Part of a small language model's weights: width 256, 4 heads of 64 (1 for keys and values).
MLP neurons of a small language model. Each row is named by its layer, matrix (gate and up: input weights; down: output weights) and neuron, and shows model dimensions 32-159. Each number is 500 + 50 x the weight over its row's rms, rounded and kept within 0 to 999. Numbers have three digits each. A neuron's up and down rows have the sign that makes its largest values positive.
After each neuron's rows, "fires after" lists the tokens most often just before its 100 highest values on Wikipedia text that the model never trained on.

L4.gate565:557520496459446465457552469496472478512528461531597496472507481577424439491567483514461402483567506495521496483529539467505511472507537437500544486425678404513471562526555484590568460570527450455486508532490570484495508536590457467457610459529468444448436450510505386613547465500429568422582482493497450470486555532569501604452421400502507515450485464574449521441423437497539533487455
L4.up565:453440519405479552489510488459545489469481519533559507447531512551456485498576511481474516571506454584499480549474486535510555513559495426544553465451553480547478506576525509481545524495456535516459539414551546456497480477560529455558485514496436510535512587454558567453522590563521593439544515554570549492428491464558537489464478475512488404392600427526443521457485517488534489460563
L4.down565:499471547466431503453507549530507487444425435389527502560546522470413526552430497394533505531481523526535575511459527507501497453452413527539532430524455534542314509411487618465541455524539532457479533463557586594472524497494502386589520548499484554527463535566538539538475563541506502445458449564507601410382417442476503450473528545473551370390589530536483482488477502498505453552563
fires after: "\n", "-", "."

L3.gate476:475478486473465513530536383587497466491488447543532602507537455452498531506543472516514379495453485502538457488555611618491615487476540468538468449515589532562482474615431458542526494508447501487538527443515462538506526473489386472542508405527523500388467401433551496549528535375568468574532467479475431459509472567423478568466579590483538506437478486561480493457462489474449434575469
L3.up476:436517460556535579529521524494586462566475535558479545570499473523520472515536474545483589543550500490515467457537396435499525487469476569567544447563499485507554542429497538493572487496475479487451438513460499446529557507462510461426463413479470475523571447482472535543586579498596463613481403502563461492487455511439550506468458442477536503452361462485473425537448475455496515545453
L3.down476:559567484366457521471551495506502518428447476463562452468454467520513526505471431542423457511503584451493481561504610425484412490522486485564539480499536488526505496497492532554585545565465530432413483483566551441401614361467472500486447436440514445477523500542507566492490442546517455514518513476504519509499440408532495447463436506531601554495418487460485472508509556503455435595531
fires after: "\n", "|", "-", " •", " |", " in"

L3.gate409:519434506538472553522430531389490503440500487534561451486511515548443567476428535530467450500586573493425428504480590545494526483435519505558501513530529454482581434529449542477631489504468550565475473536424468456564463490425432528509511586499493486529483431545597448546545528558399474498454554486520505431512537508500383496491477419515529474485561485448526471496463532499504457524458
L3.up409:526452475540528567537447499414467470446476497486545511483531569509417547437458564513417450477580592482436468505489593568492509442452472517588506528557536489437518391487434559456644485506471531542480465479437447407555453485441439525510448487478522472556479422506518519469496500594424412499457535514551483407548511591443418487495479479488516448523535445497575452526452538479516504517468
L3.down409:527469523552500529457497478509518478552434536606470440483463492415578527449520520496508524479506470434476442435550568495173456400469493491461440466490515486510575509467493479461536426481437516542488465506581506511494483508486510494504453445565522510550505488539471498492485576512503442479470527462508563467485592497541449518449483474445493465454448458462527507483506467513492481297558
fires after: "\n", " (", "-", ".", " Type", ","

L4.gate440:455483483526481508513509406506453476588476472577495459455439447544489490545445471463486508433407461497552488482460552528485466519538604504566503383486572487534443454419470540581478498559564474456535467554507529439458572534397567564453503507550471566435431487467577471420482523455475532503478495539466529498536379504543468509554469556638498509572482445527431491531469503523427434530417
L4.up440:606471485555503516536521529469517451465434534543548534530480482453536495417540537556545630571435468464533426406506406530490463477512496470576490400444467502492470443523571467491467479507556513465578478574553423535466484550468472526435436549541507477493534481547498468524465468493497498604500483497444362475508421491462510550619513432522440615515440508419482560546482548472456446522643
L4.down440:530454432432461452476506447495530537493501514385569597489419459575524570534462464445500501584578536510517444486507579518413434378433427467493457495486493510444483469522564421542542429582517450610473513452480461535523457544516534490501515529440590480488497396548511566432458442563521453498474483494577480566495572567429465422453529388444482576431526475549456499519502547434421596365530
fires after: "4", "2", "6", "5", "3", "7"

L4.gate686:499514555502448556435543432508479475514559425476599488490575508427577578568393562521412578508546559475427478513430516464508471560423503535418526519550488521390522565529514497474516415545578502562553558587453507541524516470462412423507475530533524509442535442419420492563393585569433504483481455509426565500495576477430485495523501413502434488507509436456578481547547516522481525526440
L4.up686:534429479458438579500528516508547515480611484475540566520589477546509525455502537543542479406562540552508389572457555485509503482433461402418413543606529502466496560512465539498537478450452592571522424466494504539489538448544506439481434432594522538410455563531425476519595493598537402540495520565389608551511432539543446590454450492514461430446540489572522543516465500502480489506479
L4.down686:553612510589502479471588505545567593565532381540494512471528502506460599457525565483562488476520491503459525486503517484361519586474515428453541588399460509494517555562519460449554486500540461514520496473529526504484431449519585517500465562579498422496489502531502482438566458590417559477506526449418590514455523551505504463481539443520538404557504511519430527475466519572471535488590
fires after: " the", "-", " The", " at"

L2.gate529:504499405431505495418492589475456520462466438545424484517483493492473472592535530474521555438518542497527469556434519508482406452484498432581572465564479530517492586488500480533516529433575538456583613542507458556507573476518464558468457462379486460498535508516523498452423492505465478511517641519521453499553465500371461472506458483449528617461391529433539520517481513451370546522477
L2.up529:524555415438527451484581563471494410444492434569453589572493603539566454563647535492505558479504505531494395503494564483545471472410495501561571469523517454533486534529512507547463465442539516581467466557557453448564462444368504575527484573394458514517464474492504500447447516548441483537560609468470478531560490544525537490539438581427429552454414521466496471570492499483442609472516
L2.down529:529536498473524419506450515446532484425494499485455505479545397425529578458461487610554519530428505518455564413552463586257494422540512553593502437474540515506386497590506442496478537472487487491535443516539518504497479557511512505537527489422470482513458518477486423473463497491614526483455500551556445434565540485521514497483544522493498479512476396460469518517497526407541503459490
fires after: "4", "6", "9", "5", "3"

L2.gate673:534463464549528428538484384535462459478461390570538471374547387517465564538543471495427435510475518523543553445467462457531595525618503444527454516515473523519488418449419416467559445483481470554528540492511516386513473437581472497481409355415477503517427426464584472391458507549450496517566469489487487495469564548430459580546525568451505473575481511511557450532529574424550493498410
L2.up673:437525449508496484537538504512524484498565492456507401565479456482453548497433436454448523477423375573508554556497459537489397558489609425603440534448562527551534494462507496489450478394522472445468384471444489466529581449568402531544433535498487546563446575522465512507487476482491578531502486536513457540553447467536593602501458513513430552563500482472441479554424488493479498506434
L2.down673:499440470437557507441525333489471515608532524510505516615523550526595438520519473503509567501520517498547562573498502427458466482459534526560514557418516388486554524479450599571466483491563578482545490535505576414537607460546569494434370469519515510510510527546456522492472524504448495549528537539488475500380556506472523561519492544451505386559598579564524507499496531495530451499523
fires after: " |", "|", ",", ";", ":", "-"

L3.gate124:448527460474532477543486401445490541531444489551543484543534467558514528518523525460528542492562508514560512537589499536518546517528538459525488616542513495475504560471444530548457508523522492550418558461458554483520499430514538451415474529607500426322493513467505531632473377466530526436501490520475487493531444562502508578536447470536499496452449486595485534502424354454611446570550
L3.up124:481509480518602492527494453458503555495505472590630491395583505501542455494500530509481479552516482462460540471560492499491495484457512524532449508489424594531482514470460454441532499577496524566503432493547548475506508515485397421516471484451489441462465467407516556547592443513533431490471512579424463557520443479384483441501467394494503539462438548516569542510509444421618537505513
L3.down124:419471561464562539516538440390515623521472485550594413497551556524437449470508514558454521599516539504473560577516561537283456512466493591512519479501436519517571488451517514453546494579495626569458459586569501468486483563531432491486570463488486484569473486458563560528472501465488494452485442554499555562485532558465504491522534392476473497508397492565473460531469476465558495480501
fires after: "\n", "s", "|", " the"

L3.gate401:539492515418542428494521417446534520433434419540418517503509413492513560474466506439447462447495511504526488414429485524449457474644516500508548525471612470497478390479483480456437539453497496490464455576534547511532569581438553493508479427370589555427411506481432463542429495510484457525567478453597514501571426542469492562451507494401533520601519439490519396468526523542523501507557
L3.up401:494548470472471501522525454432477533524467468487456455492471489435531542562451485532459552451556440510494556481466480496424534455573537497408479404444422670566465460451468508409450600464530462599528532474529428505499500521452616438532512465459492475502520507490490535477513486524517529507494565505461553486539480474497366406464580509467488623601496500519601495416550424407519503461450
L3.down401:539556538481485502470552465414594580484513500479554420526374508474510503578485513521481366503508543593510560545481561558478528593490513431478426511555466519472460529488399579451538535566449574458547514444506469440595495564488506426518496512481475580555535458471520439424499504567497430495427590556609487488520503485502478522494552418508594487382527483505484538435571448468537495423528
fires after: "2", " the", ".", "1", "8", " C"

L3.gate43:538466457512443585466503574480488525450443534365578476469445552431398462456488486458422428464443512548457472420405489469507482518423474515483499497428533418518495522388577519457554471560454577402509489490521530489515506489477482487532531508439601570489484628566580431410552582467443409565543496514551567523502404510463524487455518447452540551598523603498464452535479523543471499504504
L3.up43:479552517564459542524527442564455517469481516347602394458523500417443501476453502472473498490429456576519528530464481447521496528443532513477462521510587508470475596435513466475496462554477457482449511468428565508460475494499492557468512502535530629435486541542551505536550419549469474475592523525480492513526360620442525526482485515505567475533465578432532424490472424592493403615475
L3.down43:485514448543543518498497568537513535419458530547506500513490564527480464497504551446486500486504478548513481477494485486148457502547489520480529488496506448491386498459550512512516502498441501473525492508506533493470510499533471480534514517450489517501477463502542541506549580533494467544519498457530440490440496449478498468466462479556526524551524528490468494490526545427517482417491
fires after: "\n", " \"", " ("

L3.gate561:485467488466553543549536524535526408447529470468542546443533489486470551595535532500539497600402526527441532486500530515523371506522509555540524430462498536514499470531486466559521533611438494487496529578415496522476549518420406536553545540451525569423425429573483532512516458527495539610489497487586451415547409544416510483508535580475495580519424493498400502512467524505448439609440
L3.up561:430444476490619452483466461529520443447546546460477529459556465413439567510476476514520525531453506525495512473531498573521494509463421555434510430457451556526468508398475544496510533520474500554519537413576487577482498505535484599524548518437516483479467469600540502446543481540490546566543552427588439560561444470464495456492418508498530462533457585417471554559518516492324608480531
L3.down561:539453457525542495451528616511473521445475544501477502503420503439473504469532476561524461470541531538564430528453542508471543383454481487434446564542434454548505546437421510497439472495488523556578497391566445431541393525529566527536522481529390555484530494572554477467529519462513499551487495579466523572474520563448502484512524403522525440550529533491532533477587552449444592469528
fires after: "7", "8", "5", "6", " was", "3"

L2.gate327:495532440571590437473594464555479549425576409487488548480525520467480419516527442490471522539519568601486441386518520468550418519534569522435549574531428514454502539482464574565519459467518493353467501468487526515449492538506496505510428462458365466476488542466439497529446525502414451486453607523470505521581586461494530539489489480511525473562509455456461417459505473447545599524439
L2.up327:458489423510555474518541470545590410505504507461435511501531495580544468558508557507435538499563547491459535404461505480517456478558526508459414454491494574568514561449486542504504543507492334505520489463515544475414514492567482506569504479563498500386478564527380470494478487510473540510486562458487560489561559571470584474446475536537476445511520400448465405517446568489473560477485
L2.down327:417497418507482570566500529530512489451548424519432523459498562491570524504555582472560485553474562484366514478456552603303569497483434535469429504525466629447566470459535504432505459551513409556515455477537541460500492511536491486462426485537491522481405519479456522570514380595540472440476528451474529491534501522426518533571480479481491506482462535400538540440437581488479572490553
fires after: ",", " the", ":", "s", " her", " low"

L4.gate274:514516493486481480569512497519464598535511493512500531471517453520478438464398440539522400541464492520564492524399578485495558481562503504598494591497433502512481516601510538388545445520498416471495512598532483487441534491537426524458550446463475532495515419386595518476451465472560446432535530506516591596418508426465458458417506399503488487601526527577544554552458524508555505517443
L4.up274:477440508533513513437466541456496556479507535497414479516547517488571496466522443520453524524526498501503545513502622487499604527403463486476431523491467624579482523521494449515506539519570476570502577325487468537524513480618458507513562539543478541561554496493558397533470591644450488487533522556567497467423524491526445429531456492493502523476497522547467535482413560419457465533400
L4.down274:600535505508557447479575499561449529440506547520451553475450521469530500564456459501514428587526402544549396485547491434367525331547491481602499505453524442510566480540477442575535424475594371517444504488496519466536474471477485552556430508515544494530566547489468570528594445485486461494583464599493510458419511441490528560460518547375600429508546579520586548489511569539535493524469
fires after: ".", "\n", ":", "9", " ("

L3.gate661:515445518463590577544456477422431518454391607449562529485529425430492589529528501539407480513498511502515577481496427442509599527542436495565595528513462439482585517546445474446484463473482481491470607490394504502536466512461500489514449499430546517509489435552544366536439500465528557523548484465508566531428443510435527507552398549490575501463465468487464423492378437569533491628498
L3.up661:523509425460583466534474429494426494459434467460560525486418477499478473464517497579394469549507509417519467588487566451515590502450508452503578505575531488471518574600457525525531539558487473479372560415506512523509451544471474404573436484531452521567478513462529457491547397526507395557465412528435505461443409481468501536500456491443473488501439555604496424459441487578524493507555
L3.down661:460462475464602434475475474453552521383507440499469491478506518541622547458485542528496459547502457509461556484512561498369500467591448501463477440466471571502443521531524554604516469506398466504486515382518513529512477577469472498549406507520554477550562468486541596453462451476480449541499449570454498464518436419540512417522450533429503497474463597538451471529485452605501511489577
fires after: "-", "–", "\n", "|"

L3.gate523:491486466417520509586522486464464536451470502433508503442617539471494479557449484441484473524538573409574460558524553608489658484529519502450538585436600538474470507632453457494595526512421506448471511616481453603457514476429534539425485494596475526387509536484474466553553525491510449473480438468480470503493532555506431512447537497498566422495481490439634489530432609578556516476560
L3.up523:454531498529524564501519546402481624524478582481539516422635559484500453440463486517426474568466602448489542499525523626545542482556486517484581619568472563517602497413508551502626558527468527500484510549501509518565430497542514506432431461545526518513524445477617495602504597533452421533427558461538490519427516577560433579487439490523540461459570506445465509502424529486485507464467
L3.down523:504523515556462500460446539605509469505432478486477481590391506431467596465523444492531493458494452606550494522516602480400419423488530467467481449529468466511467528456475458520365485519515428586470432464539465555538513476538480503547557460529512557523463453512458526502452526460525450555550473495471454459412500431491480455499407525519485502547508535520497446449468529508479502452514
fires after: "–", "|", "-"

L3.gate305:571467451628513577436448524499478504502458445457504464481497587491476494442467616542495532519534527462535614481496508453493454528345450495521561491467496505573529613554533452500518451471448480457456579424506574505474449436578502501561558579522476536497300588449458429467557476518542458534551461496521490495502435472509496480452534478564486477547487529494541476535539487473479538593538
L3.up305:501610427612505500463465547541418559554516477497534538483492524523442478469515587501472498472404574504504473568461504601472493485428579545430514401548553506546522576577550525442466523526545450451535532527521510527471531381519456499459454563596422479522488630512557459513595466565517536499450509535530449602518554496602464461451518383468464541471477594483465490515538565401524522539504
L3.down305:530530483613422474529484531445489507582554520591457420521487432539537464472597583492530490449535536529458495528528503517280523474503518531451431435467498501464506454474513560442497581493525425524514464590488484603523517545491503516450478500437532468550489522524495434451499462369531539396494525532558512514461530548526511481466495511475596514521623490545459468506439568429543493408494
fires after: " ", "\n", " and"

L2.gate478:560461498488555481471457450525501478525486438539510490457430395570505517562497463453530520421537535530552549538519489491559534490536493389579597412435520494527513543493454462485483382434519434466559563526415577527475486504422571411466507460559525459484526529458467451522367412483454543531448554566551495490467491538578484437541468512472524540598420399517487419506387499496495428538487
L2.up478:519471420549569465511576507455529380429492536453537490515423435496510521475449511542510572548393477526443457537475440475477389490431550543566466487546454521489441533323565449548440549552502620582576555542478488521474558472436486545452455451514524438566489409497572492483452628575466436508468478450541422530559542537446507461571490508492492547464484396493510543546586584393355517514559
L2.down478:458501452422429438570569465460557464462536424487445521539505459476469539496496383511531536537522518566453550432503528396620461414517483542592505371561526520538450492492461485546521489560550546550543496441500448468428529560487528491533526554485568484508530448460567482512499411425482504570429512612539484431581486597467476484528459483558488572463488486520535541504549525396440446513444
fires after: "2", "3", "5", "7", "4", "8"

L3.gate516:491541495436520453408544464628469458424578485388448538417501513348507493507556485489446537511487492548505449375623456501514446515485521541505377436526452504527447423433457497487456482509487549457475523473447416392439534561577514423561533442520473524484524490476456447550530476483483520534500481595519514379476528517369466484442489506447572499537513451579432488507524450582506508541438
L3.up516:499528485426410614579492518479456556454462512489452551463512539538465481455396469492422579482492528493572575487483562536474534509504462589496445518520346584532505486459545519505580537521505502587446523438561562553511525490522563381563498500504554463539472489553403570407513465528424397541514426479444597447481534445506466523498393534464540415495465422557586493471549476547456491478379
L3.down516:545525501488539488518456568502500595470557532576490439469507580611501534493476467517531477458504445480448556583544456466250484497606552503546542567425468566508491582530478521442448531458518426521452499470504552544400448521494476507428432527564557425517459445455560453445517464512462542452518438447590481568492492501510500568521526591482502479444468451449591526419494510465491462449476
fires after: " the", " ", " The", ":"

L4.gate138:401515501530450547482539492513514371476514558488494448471468434484501511622443539570581482424489543435539518481431592429511549498446463538515457475540435520520476554424452552532439562533469502500538497485460468525553580487441491467499472594515572587495514409418612405563445472497483481455444634476518469513428453451557483473517477495443478457515364483472429518518506539476525443570472
L4.up138:509559520453508386564546462475501437442563475562569416558496480569551495568612486573510448468460504362465538539470533446496482508505449453547528436467540503558550533589478413539509502554497416564415533567430502419485512518484476516403546571497443463557442507568431438495583515502495489466482516465400506619484534532607529523548530481551598568506530495490409471464546492444463551497555
L4.down138:577534513499416440509598480569563469439549471451527566517514471488508544498417490549468454454445476505481476493499429446727486517540520447452573429515562418487419516487500479460494574479437462505511464443470491518478561480446456533418501514515516511555472459518479576429557431590489570445432538569527500532423452544539531488554501444476504481484607520589484487465631551557470486617475
fires after: "8", "6", "4", "9", "7", "0"

L4.gate577:427567563510532645454482588470470583516492490496519494548531498520482511448456550471442445418474498564415580472514499466530435492506476539525666558441496456455537509536549475561514526557422523470486512453547499443486591441534472557570510460449480502482426587583526478499600528546461457482407568524428580563436478515616447568462475487514347434473492521513526491377527521578532598502461
L4.up577:400507516484530491505540517515494543465449515471458524486557539435518504434503591526489490517577539459480515655503518473473465464506460541544490454458511573508500501422493522538470489526477460527538521434490524460497554423479465467425410491565481502525442459550493393431619432478572509484523578518432487490527515502560375459569483425381536557416487532447472578496496507451447497494542
L4.down577:387507500554466508496502538487439550559511530505471409512523522483495626404572461482547429454459485539474625475527500516464452445563506503468545591453589593454468611507529349471488591366413418399533503549523559510492558470546484488602444535497410454530543501464482457519540482474460538534526532490450500482476537562533519557458513563541553465472509427480538431474475487474594504494470
fires after: " ", " a", "\n", "-", " Occupation"

L2.gate510:526467503489558527527447545494431513441515452536472473386450479482559557558474570527391510516569487482484477490552565592464427429595440517390555447548480511516512520529521529501463437478488516488480473462437547479486561479313514609505427509525619504427549421534550451474524347480497450481526336434530491414432380526379477481473496480455439502537508508485409446474522449581446534522524
L2.up510:494449456467500540564501490484443475420512489551503491494498461576547512469570559550495602553519481567506457516403551554456466508498445437411604418560483544546530515525495467466496542415497476504520484457540456523526534454383573633544509470507543540485538356497529404488585482516501448552524408381499496493436510412432494408590525470500511455484478575539495456616518523498503521402520
L2.down510:505455451543517527555543517401524481505503490529498596542438485541453572438535500444529613456447507484528519482363512502455532421481554498473466526576429568500443474447492445476516464475459513452617459501603484513519450599568558424458487554499518438493527562582461545466519605492514548488400564482420451483550599532458503474555466528574521498474569460446514510479518557395512594458559
fires after: "2", " the", "3"

L3.gate462:484421532481531481495494528534525426467545516501536473550502467543419467473510443540548464507493523479464435566446462458459385468557536480478554471562517562464471515601458574562452510515499444459515610557466537423479553520442414572510462593415443562527488514559600579521481514527366543519560508447565524505478452469477513438550456516506426556550522448430410488471610449494440506511474
L3.up462:558439470504600567538608476465555434495509522432579463559467444524495414492472479514527452598490503504480471533449493507509491518484463511546490483579464506510464511465424467505433519492512509478528569518495469462527522519429503623513501617615485514576472452486478539450532496478415496586609584457485454520531426437514567508568470477493473529545461534409494430513438516478454492535544
L3.down462:518480592508538433535490484438527488475455488514472531464491560397574573538482488434519532408550531546525526453541510504327521519497459502511384466488419579512533487552468430591518426562500540509512452448521527620458457554499486497517510501533540417402446504495483524496492437479604520524453461625458522555548575590566485545503507491510513446463510568530580451502454560536492531323565
fires after: "0", "9", "8", "7", "5", "2"

L2.gate412:517485473493503465498570535450443496462475495485499560457467553485479583452424462497473512556509478585435488570546492557502494506508484526420390370565409431509511519428593503510551510446494515515442513399416491516499396486551508504409481489451483547347477572589540475451537529513446518490500478413524446555540494487461486474538560616465438539570490585419459457565502448483569442534448
L2.up412:546470492448467468513546514470490497482519475542484550448458570529472578498428467467483508540540482571455471544566541554536496518520487555399374386538420455528497488495609456494537453448517517476448520402451508542504376511545519486429488487508482515365485617560518454463554557518499530480483459427528424565551480493467476510549553629486456587564443605435461500631515444453581454480478
L2.down412:554431534487435479488492445331579515536476392624454483486451536572455507564531500530517430503502471545524496484515612482223510603478503540491516413542478528457581549497514523428506415504490490450491475472622483506505430486491580461552495437506502430555515509418499504499459585496523555542483520496464457619479481499525463500469503471500493495519510575536493499569458486428538465310455
fires after: " |", ",", "-", " and"

L4.gate366:491536478509493474545466509485368428504442536453476627521382387437497498426472558554506581473493539474581511473435545495494490537426467466578539363461550517503504411511488524516410526515467534526553427516503446562478548497390405523536561487432545468434492450501487533440503407418482466480447603500498519481530528491543472498627552481445495522507396504382509560497491502530560610478498
L4.up366:527524434435615503525472513489474488508463494526515471494493464438598535539402547471547488567522503434446495478557527467520513452473526517497482475554528484540526522543574484528502514415480545586490609530502522396448532527468420439457533473402494493453501506464462506524582450493455569500486442588440449516569515596539519416469495627432545567463505432494479522457439568425478546469607
L4.down366:527509424463509542444434413508602496507487434474432540561514549586506529429467525501412486583517465544548500557573463407530510553376518473568559467445480593547388477464443492553542474570509515449499579466464556428489389486458546473499446501556544590517478512462587434589468493413549528500556488417587435479487499540491464562552508595474532456531570529503554480460524509534458454619501
fires after: ",", " ", "5", "3", "6", "9"

L2.gate275:591496446514569464499477432497488400410475460477528383353479377475509541492560467428443465555554441483461455501480496474525487494518493464478467478461514504487545507381533512504514427515477507517482516511388501558485552526473484517539481479459524465503530460525437464476535451516553511527456481502496579462492427590476470626567485431446409499616540473511522447503507348517432444541555
L2.up275:465450509544597476490496449492449441422460484444511405396460401502513478455518453517443494474562466541564491552524597508514484479572477448484497492350522496456533459436454527597470467541493490519403462439511567502422507526467535486608458495581559447513555519513550483440454525508500581530467463544500517486475468513586446528602474538411503373569653486468430526523515474470457479509520
L2.down275:576561541505531447517406472427542506474542523511488510443535544449450442597565427485440476476524528526521494547498487496403536554537406522440411483450413481525457558459455595472492559554522501482575482525460463422523563550544490435631537433520513534532635490509559560395532502517448513509550504490484520519522528442588430544483448461503571508499557534541470605455500527457500508403537
fires after: ".", "2", "3", "0", "6", "5"

L2.gate320:604488574522546505473482437520439445493496548632524442431496381511461459611466525546552482474521438571572491505467420479541478439681518484529554437521532362490461513515518511524503523561476528500452465511505420428536523530385405517515506481508521584506420592537519518525442406532524633603484538489487508513504414488436454506492511490459526473583514544476395427592446421567538461534525
L2.up320:565436472471508509550461426519501510473426511567442533376453405532517433512661486495446558520415468520575567351425544554493524489489546518496409410504492590505460467476647590474459459535450586554455471368560495454474456522471562484545536553463500584564497445581418443498517399483514481537464507450587578476561511516418525570571536525425497499567439438479508450529535396533550537454574
L2.down320:524467507527483524471608494471602521476511517416503501565503558511349549541527462495452541509502445491555525477579456460427550576457463470490384486505453427467463496521431485407626363499590521515517476517511476491451484548610553459473564487492499498553574437563416579430542551477489396549549479516491538498537521535499431540483565409481500585463540608528556514382550541475448457418533
fires after: "1", "5", "4", "3", "6", "9"

L3.gate357:574448576517528433458518429482416376395479479470484477526497496411499511524464480460558629489522494521536512584438515438538450473541469455538510479491593523473497552476456420514434496465515543507528559586435525503532449542484478380523443471553485439473561478536384482469444458575550664500520573493476389501554409506499444422463404488318462603537460462410475457488534507590508526516493
L3.up357:429506458464534371547480442419477452484484521518489483481520407461505594474556552538436524461486436592563428516454570542469512443524562534452500444501515560573549475463444584545506520484543544477560366544478464486523487531549582425586519451575392539473538521505564538493571457520387493481563506450431520516529552461500481488550475588553466476559462464501531555562486514522447450456535
L3.down357:483504462570470567444582548549503506438526448419432560353468511467319467576512428546507447560534487553508527504480470531549547474444436513465493422492470370491458466517448452488597478550506504564458525437506489510501500551501530540554483435435549496541427418449493501434474431544571494440445541480541499422513539505602507532493467503415465582553627516484506470563504496448501538423503
fires after: ".", ",", "5", "9", "4", "1"

L3.gate93:465536444398550477436510555440524515514477513531488511449467503469486563493458540530545506529534475440401524439497538483499460499578536480493554510474616443449502429468554559483460526504506541482538531566527492511494588477521524415500444428511512468420479462475644544619485557540443480554454536444549517542520510509518510479504477591467544546592491521485591475492472531435468527487421
L3.up93:561482458521520550502463530456443550522509462466635533369405492410466646443422508510495531479545383552497482357551481560490508487567466440424467418389539468450519531548479504484517427445531483522563525587510474564455550471592436506562487456537539459408553473525512466554511530488463425552380478560543489512501530548482494439521459538539526510515467608471558451557476485469542534500466
L3.down93:461480507519517547545543588441496553519528453478525462477480542589441465502517508414479509515457452447563450443489496501223474536534469461517457456484522492448610475514567415511526425566511508487521539613573506504558558546599516486499535553511525489470434517391494516517516495535527578542481548494603538495491415523570484454556475516526537497492524512429526444475447455481550451396559
fires after: ",", " in", " of", ":", "-"

L3.gate380:463497480431561510493489601496478536508456521383508565540482430440569468471612541490469546529451474571568454509513482498520501528474581594432470476490501551438496411485410517447479483497445498517439547463463444520473494554460558492502506475616552547489502465505468504496465482520496590512486586452574423499386515522620489348555522454422421478453496460441441534554514492541542585539496
L3.up380:538500545437482410494456457569529548600452498488518488477527397414569486563421572449599449520474499519581549522605597491512646478441503502525458496549458549478515507478363481514498444421507361494439468417510432445448560517563545495449598461603480534546490515496582498485471455540487521421507540509503512509453555583549521516456571555422535547469590491525468563508424522512442525476528
L3.down380:469457481414549481481470481607435526560527549548539474566537578442514483435535436501434524512514545535469444550475497451437479480585504621535528480510577512506480457502439537470470452489523559580412453538575591448453394412475527421449563537425577504471434507462541525473473531570496476437597558560519481555441500496447464501448440478472578487551413374498505497446513461498557511469455
fires after: "9", ",", " (", ":"

L2.gate69:494466569549597481474497516523521514581518548530544463531446524518482527529574510515468525467469471495549553501450558431490511471502432518585493457568446466501526515576537493491557438505485502457368443450573591335444524377469474433441473530547484416448558541441423520449496436497541446475545410507450576587460529499439524470428515470530514486534495530529461554564467499545549516460500
L2.up69:458454483407453375542534472547540576517606438497439367528508448513520487471436499509488519463553475453460496452435540405527484468451562569488468531476522583499513449487488494498532516465553379535426426559487511409497541568545489518558497544574447497480466515568508457494526467544610557537530605497457572497604402511514568503434506493463442451473535451528560492504506510447505459461530
L2.down69:334542569466476472486513461633566495490533433550566535468516573511543470498428458419480577548485365522455576506442507521325513544513503474517503446479507480600556538535490432542522490486505448549523438433554528530518477510475509506462493489613484449507478476482555400556492486450462550492528463544497492507439468507471496550534572470529496479387347510473500522472532484490457517552520
fires after: "-", " the", ".", ":"

L2.gate108:508424416568465502490456520508494479488490432523482524528455505565462558541490528524548458614398595548503362468521540496491444528450519556600588431563397475489553471466555526499501475461500509466598589494534445462461557452432534526466410572502505500518518468582455453427460452438368475458559549500525440571473488471461552474486594467466450430562444543581506465583468569541499527535511
L2.up108:556529430520561514470460557545365443467502538478436461427456433532582575525507578483515513448518448481490442485375467420497470495526479475366510443520443509585490523523455472541427556510463508527576480463393516420489556566505466517484485586428507554594567478567525434566546466475493512517445502415527495484494544464428487535567504455441588535595550551500512514505475581475448476477476
L2.down108:518477496489571523492487497415596476518511574526514559384374487461361555446424569532547588562551502408530506428559537587564438302582477503493519543481539405513514511526443456475524502511511510487518466488440437517493505567548519507479423449578569445483461545476498551576488565476549512570448534528473454479497468472454458488442539531499530489560517443476485508465539508512481483538525
fires after: "3", "2", "4", "5", "7", "6"

L2.gate586:452475379501541451496534593466546499528439517397576369506548520339510535526527491472418520567500505536470575394592477523509432463565531657518455514463401529459511499506552545448577547498486593384464585620554580503496542474527543523488441461520493548457502463545505456620555497456498427499480560530588466504550394539446452550478526578475527475531451508470502553465491491500569532558468
L2.up586:494481409493459490459537589406542479532493543461483431577587463502449481462592529495387500444442493555510525420527525518544463479517480572533374514443386435531477552513536545526551524500492477484421538585603562493538468530574536453483474493482468553562502501577548472467558558523557414453497567521493501500556443546504524448456432642548530472500557582448576508488516610495456545485502
L2.down586:490476544583491482460479496457474472514567508515461492498536493566487460335573469526499542493463496532493558583498380492363492500488481524496474509454430503475507555479480455503494547534532506486498483520528576471499451679522537508509559496541477431517506492528525536521611561505501487505579513321538462458508521451581464489508409541502626522546565461444501473440531476426537540387412
fires after: ",", " United", "9", " in"